{"n_layer": 11, "n_head": 9, "head_dim": 32, "vocab_size": 8192, "qk_norm": false, "bias": "none", "parallel_block": false, "init": "normal", "init_std_qkv": 0.0462, "init_std_up": 0.0462, "lr": 0.00141, "beta1": 0.9, "warmup_steps": 440, "seq_len": 512, "train_tokens": 193900000}
MLP neurons of a small language model. Each row is named by its layer, matrix (gate and up: input weights; down: output weights) and neuron, and shows model dimensions 64-159. Each number is 128 + 24 x the weight over its row's rms, rounded and kept within 0 to 255. A neuron's up and down rows have the sign that makes its largest values positive.
After each neuron's rows, "fires on" lists the tokens most often at its 100 highest values on Wikipedia text that the model never trained on.

L4.gate420 [111 141 129 109 133 148 128 130 126 107 171 124 116 139 135 161 123 128 137  99  96  98 144 102  95 130 120 124 125 130 136 172 134 115 168  89 136 110 124  97 129 126 112 119 134 181 132 149 162 182 149 135  99 134 129 146  94 114 150 128 118 153  90 156 135 135 125 123 123  97  84 106 156 189 113 127  80  93 127 152 129 114 189 118  87 100 128 124 141 110  89 154 159 140 131 146]
L4.up420 [105 128 124 116 140 116 155 149  87 118 115 110 107 163 110 167 172 106 130  91 130  62 105 110 131 146 118 172 135 149 126 125 130 179 153 141 139  72 136 137 105 139 105 125 144 171 150  89 149 130 165 150 122 145 187 119 155 129 118 144 133 139 110 129 149 142 136 152 164 129  70 138 174 163 121 131  82 113 124 144 121 113 158 119  62  96 139 153  79 122 103 120 141  94  90 122]
L4.down420 [ 89 131 154 127 155  95 100 134 133 112 158 142 163 160  90 122  94  73 128 116 131 140 121 104 124 122 115  93 102 144 124 119 122 136 103 183 133 129  90 175 104 162 127 124 114  68 106 169 145 139 144 143  97 123 133 107 136 130 228  98 136 128 106 110 137 143 116 121 137 153 133 133  91 133 158 143 114 122 138 129 138 117 116 144 116  87  92 161 167 150 148 148 152  82 113 123]
fires on: "y", "m", " across", " within", " They", "W"

L5.gate466 [143 128 183 112 115 161  94 165 138 105 147 115 160 163 158 169  95 165  99  90 131 131 118  90 125  88  91 127 153 140 131 162 137 122 122  95 135 106 132 172 163 116 123 135 174 113  63 161 153 100 125 160  91 135 146 106  90 143 114 117 172 140 111 131 135 127 121 125  98 100 123 138 120 118 108 146 110  92  87 102 131 123 135 100 134 104 130 145 172 104 132 137 130 134 105 122]
L5.up466 [146 103 121 145  92 156 138 140 130 136 169 123 133  70 157 122 117  99 135 132 152 142 146 113 117 134 143 122 146  82 130 111 159 116 136 123 108 112 100 134 132 126 132 113 112 145 101 158  92 140  99  93  85 156 131 139 140 115 128 134 135 108 133 136 137  75 109 160 150 169 149  99 130 106 133 168 138 138  96 122 163 158 113 132 139 164  99 160  97  59  95 138 133 177 118 136]
L5.down466 [137 144 153 138 108  97  95  95 101  95 140 128 115 128 113 153 145 152 114 135 185 119 159 101 161 135  98 148  70 126 121 174 104 105 110 127  98 121  92 129 132 122 136 149 116 121  97 176 101 118 109 121 132 116 150 127 123 106 162  94 149 110 130 108 131 169 123 155 134 146 145 156 137  94 156  92 182 134 126  90 160  90  99 134 135 136 110 139 152 107 102 152  90 182 153 142]
fires on: "2", "ber", "b", "p", "w", "th"

L4.gate622 [107 140 120 133 161 142 163 166 141 136 136 138 122 146 170  99 145 134 161 155 140 158 148 123 140 145 124 120  94 139 160 153 130 109 111  87  97 160 147 167 128 124 151 127 126 148 100 111  88 128 141 148 125 105 151 161  90 122 147 151 132 121 131 116 160 161 164 106 175 105 129 114 109 161 119 106 153 136 126 125 157 154 187 186 128 133 138 101 140 146 113 118 190 105 111 120]
L4.up622 [135 112 125 145 148 136 159 149  85 143 124 107 129 134 129 135  98 125 131 131 137 142 122 130 164 205 135 145 111 130 150 137 166 161 124 171 132 119 122 142 156 174 116 129 128 163 142  80 144 184 169 110 143 138 109 122 111 130 132 123 112 106 129 118 115 112 152 170 117 110 115 174 131  93 135 122 155  98 134 140 106 165 109 137 114  82 102 126 130 133  96 116 104 115 101 107]
L4.down622 [189 143 110 140 142  95 120 159 165 121 118 152 143 151 125 114 110 132 127 129 155 126 138 176 127 109  97 135 106 166 101 103  82 131 165  76 100 113 138  78 116 114 153 119 106 124 146 113 104 127 161 118 110 155 168 127 120 132 182 153 163 156 126 138 126  85 148 108 127 129 110 109 139 132 111 161 101 177 148 130 132 125 115 105 137  93 104 158 113 134 147 137 178 100 133 106]
fires on: "or", "al", "st", "d"

L4.gate153 [109 133 125 125 171 130 117 119 104 154 159  99 133 138 147 100 113 132 129 120 147 152 147 119 183 129 104 123 112 111 154 157 149 104 137 114 152 137 116 131 188 130 115 117 113 143  99 134 113 139 145 166 111  93 126 140 133 142 161 162 132 119  78  95 163  96 133  91 106  90  92  72 100 104 140 171 137 119  94 110 114 138 160 131 171 108  88 133  70 133  92 137 154 130 119 115]
L4.up153 [165 137 167 149 117 129 148 178 122 187 113 135 109 133 156 102 107  93  92 123 126 151 157 114 106 150 167 121 114 139 192 140 139 123 129 144 150 116 105 138 115 120 147  85 111 142 101 150 131 109 165 152 126 144 127 129 126 136 104 159 139 108 172 125 107 166 132 117 128 106 151 148 124 142 140 119 138 166 204 129 124 121 128 132  95 166 109 138 104  89 142 174 153 158 140 102]
L4.down153 [159 115 161 136 131 118 172 120 129  92 101  92 137 140 116  87 119 123  88 122 127 155 137 139 159 125 110 145  87 127 150 119 105  69 129 155 144 150 161 111 131  89 129 114 135 155 141 202 179 151 121 179  84 160 160 101 129 127 118 132  98 111 126 131 102 108 152 122  86  91 105  89 126 121 130 146 125 148 154 142 106 118 152 161 134 136 130 153 132 133 148 123 115 154 145 155]
fires on: "tra", "li", "lo", " short", " anti", "ra"

L5.gate32 [ 96 114 115 113 130 146 132  72  96 117 137 144 123 121 136 149 175 140  84  79 105  76 123 136 127 108  91 128 143 135 129 116  71 102 148  92 151 129  75 133  94  96  83 136 132 138 167 122 149 149  91 158  89 153 117 134 129  94 132 144  99 159 159 145 123 114 107 158 115 145 134 143 127 151 121  97 128 108 135 137 143 108 108 107 123  91 132 149 125 119 146 105 130 131 213 147]
L5.up32 [ 89 117 162 115 121 164 158 128  59 122 146 102 141 132 185 129 144 152 126  85 103  98 110 130 103 132 143 100 125 146 116 121 129 135 185 137 181 105 156 116 107 113 124 156 126 122 151 104 121 186 131  96 168 184 128 130 110 125 163 130 136 163 108 128 146 138 132 123 108 135 177 182  79 162 126 120 122 119 130 129 127 141 132 139 155 118 129  96  99 123 127 129 141 129 162 151]
L5.down32 [133 126  79 125 139 112  93 121 115 146  85 151 137 159  91  67 104 124 142 126 128 127 136 137 121 119 136 121 165 111 152 116 160 124 112  96 128 145 139 115 160 178 131  58 142 115  65 131 150 103 123 129 158 151 112 124 135 126 206 136 157 135  95 103 153 149 160 138 105 139  90 137  84 115  84 100 153 142 133 111 150 156 111 117 136 147 142  95 126 102 125 130 101 128  95  85]
fires on: "le", "ine", "de", "x", "per", "che"

L5.gate251 [125 159  93 132 158 101 109 145 156 102 121 138 163 148 156 141 127 148 114 125  93 122 112 107 150 120  84 132 116 163 117 113 142 144 160  88  99 123 122 133 124 138 116 138  90 137 107 168 123 105 113 111 141 120 128 143 148 192  98 133  77 176 141 100 116 113 120 141  92  97 122 114 130 115 154 110 148 166 141 114 149 130 103 164 115 103 124 129 134 114 141 121 156  98 152 146]
L5.up251 [122 120 123 154 104 130 135 134 141 153  67 153 128 142 116 100  95 147 169  75 154 104 119 105 126 131 144 124 131 131 124 106 113 130  94 123 114 120 116 128 110 130 151 143 140 110 112 137 145  88 113 160 134 128 146 120 131 144 137 157  76 141 190 123 103 151  76 131 122 110  95 123 116 131 110 126 168 112 135 112 121 100 146 109 129 146  98 124 103 125 107 154 115 152 137 136]
L5.down251 [114 143 102 168 145 141 124 144 142 147 165 133 140 113 129 118 174 132 170 139 131 103 136 108  90 186 107 131 155 109 135 156 134 142 130 169 101 144 154 131 173 147 147 148  93 154 124 122 104 201 128 105 116 169 128  84 100 141 125 145 144  84 127 123  48 115 175  91 120 150 126 123 109 148 105 136 112  94 109  98 116 122 119 165 140 176 108  99 112 130 143  85 109 146 101  95]
fires on: ":", "8", " /", " •"

L3.gate235 [120 117 108 132  94  91 163 118  77 159 123 134  93 168 142 105 133  72 142 126 115 105 129 105 102  98 133 110 128  95 164 131 122 134 146 135 102 153 111 151  61 119  64 135 121 111 145 138 125  93 123 100 133 129 122 163 129  88 101 105 116 157 123 120 149  93 145 128 119 105 148 124 120 145 115 128 126 147 126 116  80 109 152 178 133 135 172 120 103 150 116 147 121  92 101  99]
L3.up235 [126 127 116 111 108  98 129 129 104 125 128  78 155  98 104 119  67 104 120 157 131 109  73 163 144 128 126 155 137 123 124 136  91 140 118 157 137 122 132 121  88 101 147 126 115 115 108 187 128  87 135 113 155 195 121 150 128 143 113 109 126 149 121 124 172 132 114 133 120 114 108 132 161  94 121 106 133  94 114 130 107 109 121  82 113 117 157 168 112 102 152 114 121 148 115 127]
L3.down235 [158 119 120 131  99  86 118 110 151 154 172 139  98 125 152 144 181  87  89  92 133 138  85 175 119  94 138 148 155 135 133 106 123 137 127  91  96 143 124 100 149 151  97 123 110 128 154 120 130  80 104 110 146 136 102 179 128 104 128  69 129 151 119 118 132 124 144 104 129 145 144 119 137 142 139 121 146 151 133 112  93 157 137 116 111 132 111 128 121 135 139 114 172  91  98 136]
fires on: " of", " Count", "R", " starting", "sta", " Player"

L5.gate472 [ 73 114 123 115 113  78 100  96  89 141 137 144 126 130 172 106 173 115 129 159 127 187  77 121 125  88 138  98 116 143 106 124 121 133 153 133 123 110 140  87 128 114 111 172 115 115 124 175 108 143 142 140 116 171 166 117 119 124 111 139 128  90 137 119 117 111 118  87 109  89 153 128 130 141 165 122 130 166 149  83 150 118 163 134 169 157 166 108 128 160 105  93 114 113 118 119]
L5.up472 [138 105 114 113 119  81 124 137 134 141 125 160 138 169 103 140 152 139 117 150 163 142  84 115 122 118 137 125 149 140 112 124 119 134 104  91 120 107 112 128 149 136  81 138 141 108 134 144 131 130  65 111 155 164 117 161 128 120  88 110 141  72 151 149 128 114 103 108 139 121 148 108 131 130 161 121 141 103 180 112 140 124  95 170 162 139 115 158 102 155 164 139 155 115 119 113]
L5.down472 [137 106 153 152 143 134 168 144 144 129 122 123 111 129  89 159  70 115 131  93 170  99 124 180 139 125 156 172 164  63 148 110 126 150 134 149 170 143 140 109 155 163 152 123 142 119 140 142 149  91 136 121 101 180 160 100 106 138 118 112  95 158 142 112 100 133 115 111 122 151 122 126 119 142 127 115  87 137 135 130 147 171  88 124 114 112 139 148 120 162 158 113 136 163 125  92]
fires on: ".", "up", "ub", "é", "ch", "c"

L4.gate29 [ 99 119 109 104 128 112 114 161 151 101 150 138 123 135 158 105 143 134 119 138  97 148 134 170  92 113 130 130 134 105  99 113  79  75 160 171 128  83 142 144 152 139 128 151 154 147 140 110 126 133  94 142 139 143 115 141 111 148 101  86 127 141 149 151 116 150 142 146  88 116 121 119 151 136 119 134 135 133 159 118 137 119 133 112 169 145 145  78 159  58 136 112 110 147 145  87]
L4.up29 [132 140 127 123 126 126  90 125 133 115 168 134 131 141 117 127 128  89 100 128 151 150 111 133 122 133 164 124 113 113 120 124  66 146 149 147 111 108 102 116 149 133 110 123 148  79 102 158 113 105 118 140 136 201  66 106 134  85 158  63 140 106 142  92 130 149 124 131 151 132 116 141  77 132 116 127 113 113 143 115 143 152 114 139 152 147 152 172 123 151 154 119 133 118 119  92]
L4.down29 [138 117 143 115 110 129 147  95 125 155 123 112 116 128  91 145 124 136 116 128 139 156  90 156 147 136 173 106 117 140 127 135 147 149 110 117 148 126 120 126  87 122 127 152 143 164 143 122 174 134 106 136 156 169 123 126 108 147 219 140 103 162  82 105  77 103 128 105 129 115 106  79 111 143 129 103 140 146 140 120 112 167 147 131 127 146 155 147 157 124 142 144 129  98 154 145]
fires on: ".", "er"

L5.gate549 [165 140 141 142 100 162 146 115 134 160 134 136  91  95 133 155 117  96 154 146 116 131 162 158 136 100 138 108  88 111 102 140 125  92 157  89 111 152 127 117 134 128 142 124  96 123  79 145 116 162 123 155 116 139 130 135 109 101 124 168 104 106 161  79 179 122 127 140 121  89  94 115 133 151 127 170 150 130 132 186 125 160 140 164 119 120  89 143 139 163  86  83 114 102 160 161]
L5.up549 [141 161 158 140 124 160 154  85 126 137 124 145 125 161 153 136 134  77 127 123 144 161 114 140 128  99 114 119 131 124  92  87 138 107 159 122 113 158 166 107 123 158 147  93 122 167 162 121 113 159 120 151 138 195 140 118  89 145 154 120 113 120 165 130 160 117 103 143 101 113 126 101 139 120  97 167 154 143 131 163 125 143  76  99 132  94 139 142 145 125 105 138 128 143 159 143]
L5.down549 [ 72 158 111  74 139 126 154 102 138 126 127 153 136 107 133 117 137  75 109 133 137 147 111 163 139 134  86 151 119  94  94  80 139 134 154 125 135 108 101 117 135 150  83 127  83 167 164 114 159 100 129 166 129 161 147 119 119  97 165 119 144 138 164 158 122 132 122 117 127 121 135 122 158 166  95 149  90 135 159 156 102 143 116 123 124  81 128 137 177 145 160 129 110 107 168 110]
fires on: "or", "qui", " record", "lic", "ic", "st"

L4.gate38 [124 100 127 119 128 129 152 147 122 133  64 177 108 131 127 172 110 107 154 101 170  76 134  95 123 124 135 135 123 130 141 183 119 161 149 121 106 144 197  98 129 135 109 127 120 139  70 122 147 171 109 150 126 122 163 160  87 143 142 108 138 105 109 141 112 147 104 112 130 119 136 119 105 118  89 146  97 130 146 130  98 107 145 126 123 120 158 121 131 168  91 152 132 105 142  77]
L4.up38 [107 139  89 158 137 133 117 120 141 151 119 154  86 120 104 146 153  68 169 106 136  82 126  84 129 128 167 139 114 160 147 117 161  83 125 176 114 138 164 140  87 135 130 148 136 110 143 103 151 153 108 171 125 117 194 123 113 139 130 124 166 123 108  84 122 152 120 122 147 109 129 134 168 159  89 129  76 119 106 115  98 114 133 147 117 115 122 128 113 132  96 121 160 114 149 121]
L4.down38 [140 123 160  97 120 124 140 134 136 115 142 117 106 179 117  79 113 170  94 169  89 142 150 158 151  96 123 126 124 142  92 124 133 118 120 125 130 112 113 172  84 152  99 115 166 117  95 158 155  94 155 131 158 145 110 104 142 135 125 122 116 110 106 118 138  76 153 140 110 164 117  88 124 137 107 142 172  92 122 137 192 112 113 147 148 111 110 114 174 116 143 145 102 143 113 132]
fires on: " County", "y", "ly", "U", "W"

L3.gate100 [156 109  85 110 112 104 134 101 117 129  98 168 112 155  67 110 118 116 146 144 165 104 172 111 114 115 141  65 151 146 122 181 102 158 134 120  87 140 153 100 133 123 134 127 151 130 133 133 127 161  85 146 125 138 126 122 129  90 157 164 121 143 181 127 108 145 124 122 125 133 176 149 116 107 126 131 108 203 117 155 148 106 131 125 132 121 131 130 160 134 112 117 118  93 113  74]
L3.up100 [131 128 106  86 159 146 103  99 129 124 116 106 132 116 113 151 140 117 170 116 137 105 177 139 131 180 130 129 111 102 125 133  81 154 156 112 148 119 128 126 106 123 105 120 136 138 163 146  96 176 113 127 147 141 129 106 103 141 151 109 141 130 165 135 124 113 114  86 149 132 101 140 107 128 124 118 101 119 102  93 120 109 143 126 179 129 128 128 160 117  97 135  98 135 138  88]
L3.down100 [126 124  96 140 102 129 114 159 100 185 130 127 120 114 120 122 102 158 104 127 127  85 154 116 110 120 137 124 117 168 113 116 131  95 123 136 122 156 123 133 166 119 118 128 125 144 127  93  95  71 160 111 119 121 104 149 147  88 158 133 125 131 131 141 135 153 164 141 117  95 121 141 140 142 143 155  99 124 109 127 134 149 158 127  94 143 114 140  86 142 165 133 156 122 140 194]
fires on: "),", " other", "1", "6", " one"

L7.gate389 [118 168 182 111 153 132 152 151 123 178 128 125 136  91 104  87 110 120 155 143 152 179 153 124 139 110 138 123  80 139 140 149 143 151 119 103 131  98 152 131 132 122 128 135 117 123 128  87  95 146 166 140 111  87 142 147  93 142 129 187 134 134 163  93 135 126  97 127 128 112 151 151 133 117 125 168 140 145 123 124 114 101 169 117 138 119  99 107 142 157 149 145 128  86 156  69]
L7.up389 [118 150 118 169 133 100 170 127 145 115 113 115  65 110 118 123 138  90  92 118 134 147 143 141 152 104 104 149 133 158 117 145 143 158  83 134 122 128 158 134 116 113 136 135 133  89 156 102 124 108 171 122 118 111 152 115 107 118 114 145 140 176 193 129 148 110 132 136 102 121 129 138  73 116  96  65 123 170  93 131 107 123 120  95 132 144 122 143  95 119 149 117 140 135 132  95]
L7.down389 [110 105 151  86 147 135 148  98 135 128 128 118 144 152 138 110 143 145 158 104 113 124 105  87 121 127 146  90 145 173 130 120  92  61 133 162 138 126 130 159 122 180 123 126 130 140 143 149 115 128 134 128 128 160 164  78 114 129 156 130 116 100 132 180 132 112 151 147 115  90 142 177 101 133 112 137 141 146  97 134 158 136  78 141 119 119 110 159 142 149 132 167 148 119 131 124]
fires on: " that", ",", "0"

L5.gate107 [125 135 135 144 139 112  95 103 131 125 114 100 159 129 127  98 116  86 150 142 144 100 151 108 104 154 121  88 151 107 110 144  92 122 149 125 111 127 131 153 155 134 128 118 114 113 128 131 139 110 130 142 122  78 137 127  91 151 133 108 153 150  98 165 129 136 149  87 109 117 159 146 127  89 114 111 130 129 160 136 105 163 121  90 139 127 142 104 120 132 170  79 106  68 134 134]
L5.up107 [113 139 171 107 113 148 107 167 149 130 159 107 136 133 180  93 115 128 107  85 124 105 136 132 144 123 114 132 135 136  73  82 125  78 134 133 123  94 106 154 160 148 110 143 164 118 131 139 148  85 153 139 147 128 119 158 108 119 126 120  98 146 172  94 120 148 111 144  90  95  90 165 137 121 121 114 124 108  81  90  97 144 112 120 136 114  92 152  69  98 148 118 119  93 104 136]
L5.down107 [131 137 144 146 130 148 152 191 128 153 150 160 130 116 103 122 160  99 111 153 139 133 100 100 117 117 151 111 127 156 163 112 146 131 134 112 163  94 100 122 196  81 133 136  96 157 127 118 124 125 103  99 137  80 142 102 116 146 195 137 133 127 149 134 121 141 127  85 121 106 139 104 108 144  92 159 170 113 106 124 119 153 115 114 117  89 141 152 143 113 154 142 137 114 145 154]
fires on: "er", "ing", "R", "ho", " his", " its"

L7.gate558 [131 122  82 153 149 137 110 115 139 151 113 160 140 139 154 114 119 115 155 124 184 152 181 108 136 104 112 106 131 123 133 142 127 103 152  91 131  82 140 140 103 137 104 122 106  60 118 134 146 110 100 156 157 123 134 132 118 103 137 172 120 132 163 118 159 119 127 102 100  97 148 100 108 117 143 179 139 109  75 126 104 139 105 128 142 125  93  83 143 126 159 153 133 141 128 154]
L7.up558 [120 104  74 127 137 119 116 147 109 129 142 138 159 115 140 114 124 104 141 101 162 115 135 152 125 114 140 153 126 138  98 124  95 140 174 112 122 126 150  75 128  94  89 128 188 157 184 140 120 116 179 101 143 135 156 129 145 144 134 140 176 114 149 103 154 107 165 174 143 112 150 166 160 166 155 150 143 159 127 145 124 110  84 136 136 135 121 181 100 131 142 110 138 111  97 173]
L7.down558 [112 103  93 125 160 149  79 142 118 123 158 127 129 135 124 190  94 111 140 121 123  85 115 122 123 159 113 143 145 143 150 105 129 150 165 132 101 150 114 136 141 101 173 162 146 155 115 155 126 121 146 175 163 132 121 111 157 109  99 133 132 134 134 169 127 127 162 120 163 142 190 135 114 141 130 117 119 138 153 134 147 118 140 119 105  76 134 131 124 123 128 160 117 128  63 134]
fires on: " that", ",", ":", " –", " Fi"

L7.gate110 [149 106 173 133 135 114 157 124 161 129 131 140 159 151 154 142 128 125 105 150 140 147 146 143 146 136 106 116 122 131 136 127 119 139 154 123  84 125 141 140 136 135 124 126  86  86 109 106 143 133  90 130 134 140 108 128 119 109 120 105 142 126 128 155 146 154 125 132  68 167 138 121 133 111 152  69 144 168 119 116  94 163 112 173 133 121 159 118 125 136 114 161 126 162 149 114]
L7.up110 [136 133 167 133 133 119 134  85 141 187 133 178 125 107 103 109 126 128  77 166  81 160 117 112 115 142  94 144 147 126 120  99 105  91 139 146 136  75 151 120 132 131 137 104 142 164 157 134 101 125  95 126 147 171 141 110  95 114 125  92 119 134 136 153 105 120 136 159 113 130 156 160  87 152 127 116 111 137 149 107 114 125 106 125 154 155 146 155 148  78 130 153 117  97 138 150]
L7.down110 [ 94 172 137 144 119 110 146 128 138 155 148 163 129 112 176 107 179 158 127 145 114 123 148 108 156 125 130 114 110 118 110 121 104 114  97 138 138 159  99 121 144 154 127 163 157 148 162 123 120 130 112 102 137 139  99 130 168 131 136 113 136  90 140 136 119 145 116 133 153 118  74 139 163  92 111 152 170 127  97 139 160 133 141  94 137 116 179 120 129 125 151 135 113 162 152 105]
fires on: " not", "ov", " is", " was", "v", "ev"

L5.gate457 [124  93 108 123 134 117 140 120 139 113  83 103 113 162  92  71 114 123 128 149 134 151 144  94 131  93 124 132 114 119 137 160 154 103 134  74 135 149 131 151 142 135 133 123 118 126 135 140 125 154 108 116 103 105 113 101 101 120 155  94 101 169 142 176 123  83 139 155 132  82 157  90 101 110 130 143 140 161 103 120 151  96 164 118 170 163 153 111 128 131 134 121  96 142 115 129]
L5.up457 [151  76 146 173 138  98 147 117  89 167 105 126 149 140 126  83 139 119 149 139 158  85 154 136 128 115 146 106 127 101 154 138 121 136 125  92 160 137 134 139 123 123 146 127 138 121  92 100 128 176 130 134 107 113 173 128 139 138 120 121 117 105 135 135 146 128 132  99 115 132 115 140 158 145 104 113 123 149  44 113 174 127 108 125 115 110 106  93 150 111  60 119 138  91 125  85]
L5.down457 [131 163 112  49 161 126 140 135 157 113 159 110 103 121 155 105 158 152 129 127 103 120 132 139 157  93 158 136 202 171 117 135 115 125 123 156  88 129 132  78 123 132 126 128 135 171 152  76 121  98 119 117 128 118 133 112 111  67  67 157 145 120 120 109 132 140 128 122 164  97 123 164 139 142 130 165  86 126 160  80 109 151 127 147 126 132 148 130 140 112 154 123 134 136 134 156]
fires on: "5", "4", "6", "1", "3"

L5.gate68 [139 172 124 114 146 111 129 137 132 134 105 130 143 114 105 150  89 145 131 131 112 148 132 109 158 103 115 139 135 149 148 135 139 168 146 130 122 114 141 127 158 140  99 189 127 127 116 122 111 112 175 102 115 106  62 132 118 144 108 126 170 159 134 106 123 155 130 150 113 149 142 134 150 160 122 153 110 136 121 141 120 139 148 149  99 125 119 170 133 189 129 107 171 124 137 158]
L5.up68 [126 154 148 146 138 132 140 100 157 128 118  90  76 157 143 178 135 118  93 140 133 131 111  94 129 162 115 110 154 103 181  97 168 164 106 157 125 104 125 121 115 149  99 118 145 110  82  65 140  86 110 136 153 135  97  89 138 128 118 164 119 121 150 129 179 134 110 124 142 136 138 144 166  94  81  92 124 123  85 132 151 109 116 117 147 142 130 120 123 145 112 149 138 136 191 118]
L5.down68 [112  93 151 144 136 162 136 121 129 157 105 139 123  45 154 129 132  93 117 116 153 120 114 137 123 132 136 146 146 107 107 176 123  96 147 126 141 106 150 105 125 139 173 100  89 175 120 118  93 171 133 124 155 106 146 129 105 143  92 109 106 128 168 114  81 117 147 132 126 138 145 105  98 167 116 121 149 157 150 122 149 130 145 116 103 137 133 142 161 115 121 127 143 149 123  97]
fires on: ":", "9", "8", "N"

L3.gate404 [113 129 112  98 130 105 150 125 151 127  67 147 156 127 155  95  97 126 146 112 146 183 154 109 117 128 140 134 121 112 133 127 131 133 128 114 158  80 106 152 128 126 156 142 150 148 155 109 116 140 180 120 116  73 151 104 108 131 156 113 152 121 179  85 131 129 105 172 123  75 116  75  93  84 101 158 103 124 133 111 123  82 131 121 129 132 121 104 143 134 115 177 148 103 147 125]
L3.up404 [122 107 175 103  89 136 171  76 138  94 133  86 143 126 157 120 117 144 120 129 114 122 152 107 128 142 110 101 119 120 116 160 158  98 124 174 149 124 109 124 122 122 136 108 132 108 178 157 153 166 142 184 111 127  97 111 176 111 123 137 170  76 113 111 137 148  88 111 148 116 151 156 102 146 122 113 155 120 109 113 115 114 114 113 108 150  98 148 120 104 123 119 113 150 167 144]
L3.down404 [137 128 168  80  97 133 126 163 106 117 105 168 157 139 161  97 128  86 130 140 136 216 160 113 101 131 151 130  96 154  94 100 121 103 136  81 112 103 130 100 105 163 118 170 121 136 144 135  65 121 137  98 129 115 138 150 111 169 173 118 115  88  96 137 162 151 112 131 105 132 107 115  86 164 164 149 145 137 161 101 114 112 140 133 166 137 133 119 157 141 137 131 158 131 122 105]
fires on: ","

L3.gate432 [121 133 134 132 125 150 146 150 119 129 124 102 173 147 100 147 106  98 162 123 139 101 112 119 114 158 147 142 134 110 126 135 142  92 142 164 133 146 120 126  98 136 125  81 136  87 134 144 134 118 138 147 131 153 125 166 158 160 108 179 144 137 124 129 120 144 138 115 141 163 115 121 118 125  78 140 131 136 122 176 113 117  98 142 135 155 153 123  83 145 132 116 106 155 124 164]
L3.up432 [ 89  87 100 114 150 130 155 129 129 143 131 156 110 158 176 115 134 144 117  88 116 144 102 116 122 150  74 120 105 146 123 139 143 146 132 122 119 114 191  81 164 142 124 129 101 138 146 137 137 115 163  57 130 125 169 136 124 124 115 141 150 144 154 169 146 122 116  77 110 110 120 126 148 126 132 125 130 109 124  90 110 152 151 113 130 111 142 112  91 166 153 145 175 104 116 120]
L3.down432 [135 131 108 130 124 148 116 116 140 169 146 116 125 162 114  86 115 125 107 140 141 127 118  98 123 140 117 128 112 134 103 111 120 144 121  98 136 111 148  93 142 159 148 174 138  88 132 145 155 171 131  96  82 127 176 178 126 161  64 119 125 164 178 111 109 120 132  74  81 114  84 101 132 120 130 117 129 146 136  96 145  92 114 122 127 124 124 124 129 134 131 144 168 125 103 147]
fires on: " Car", " Highway", " Ball", " Par"

L4.gate565 [110 137 103 119 159 128 166 137 148 128 102 102  99 110 111 113 113 104 182 126 129 152 194 129 196 130 156 107 112 109 126 157 145 108 147 107 175 137 189 118 127 149 170 131 106  97  96 104 141 167 106 137 145 169 165 119 107 159 149 153 144 111 147 110  99 128 107  98 119 137 110 101  95 119  93 155 145 122  91 134  86 167 154 141 130 110  92 138 135 128 123 164 143 116 122 119]
L4.up565 [ 94  95  88 121  90 136 151 131 149  86 127 134 161 176 120 133 140 118 111 147 111 120 109 132 107 123 122 111 103 118  90 153 132 130 114  91  96 127 140 104 117 141 123 138 148 113 162 176 103 164 118 141  92 124 147 146 170 188 117 128 161 146 102 135 118 115 106 141 133 103 153 182  87 169 120 101 108 111 109 129 139 155 109 132 117 111 146 110 138  85 102 130 117 118 140 123]
L4.down565 [118 152 174 109  94 137 113 100 143 147 117 112 147 181 136 135 129 150 119 106 105 191 157  71 118 144 135 112 105 169 108 110 113 136 109 128 145 123 159 154 114 139 118 187 103 162 100 192 154 136 163 127 127 118 109 128 142 107 126 114 129 121 119 102 115 130 144 123 117 137 139 130 139  99 117  96 148 145 110 129 172 125 119 121 151 123 140 110 130 111 108 123 113 146 135 160]
fires on: ",", " that"

L3.gate211 [176 110 108 118 119 117 110 120 151 112 131 136 115 135 152 135 123 116 129 133 166 121 139 118 116 120 151 171 125 138 145 136 122 152 177 104 101 173 115 134 139 113 147 104 112 117 115 164 146 153 115 142 126 128 106 129 162 125 131 126 112 171 133 117 164 122 140 120 120 147 130 142 108 101 160 100 123 209  99 141 116 131 115 147 152 106 157  94 107 129 172 115 108 132 127 105]
L3.up211 [125  76 136 113 140 166 115 129 112 133 123 141 122 115 130 113 163 108 157 103 146 107 139 127 139 134 138 111 120 116 106 152  96 138 175  83 152 149  77 163 161 104 110  94 142 163 126 170  69  69  82 103 133 123 125 103 165 118 134 115 133 152 174  95 146 132 128 109 127 153 124 116 102 111 113 151 135 174 103 128 115 117 109 172 132 163 154  96 119 108  92 128 135 134 114 131]
L3.down211 [101  94 178 115 133 101 130 128 129 140 112 133 123  99 153 124 125 111 164 163 117  89 126 107 112 127 124  90 112 131 105 135  86 120 127 134 154 113 130 117 127 125 124 113 142 134 121  97  83  91 120  87 100 107  77  94 113 119 152 104  99 162 155 122  85  78 141 133 140 111 115 158 153 142  79 144 115 148 141 114 144 126 117 139 122 154 151 157 109 106 136 124 112 110 148 143]
fires on: "),", "1", "\")", ")"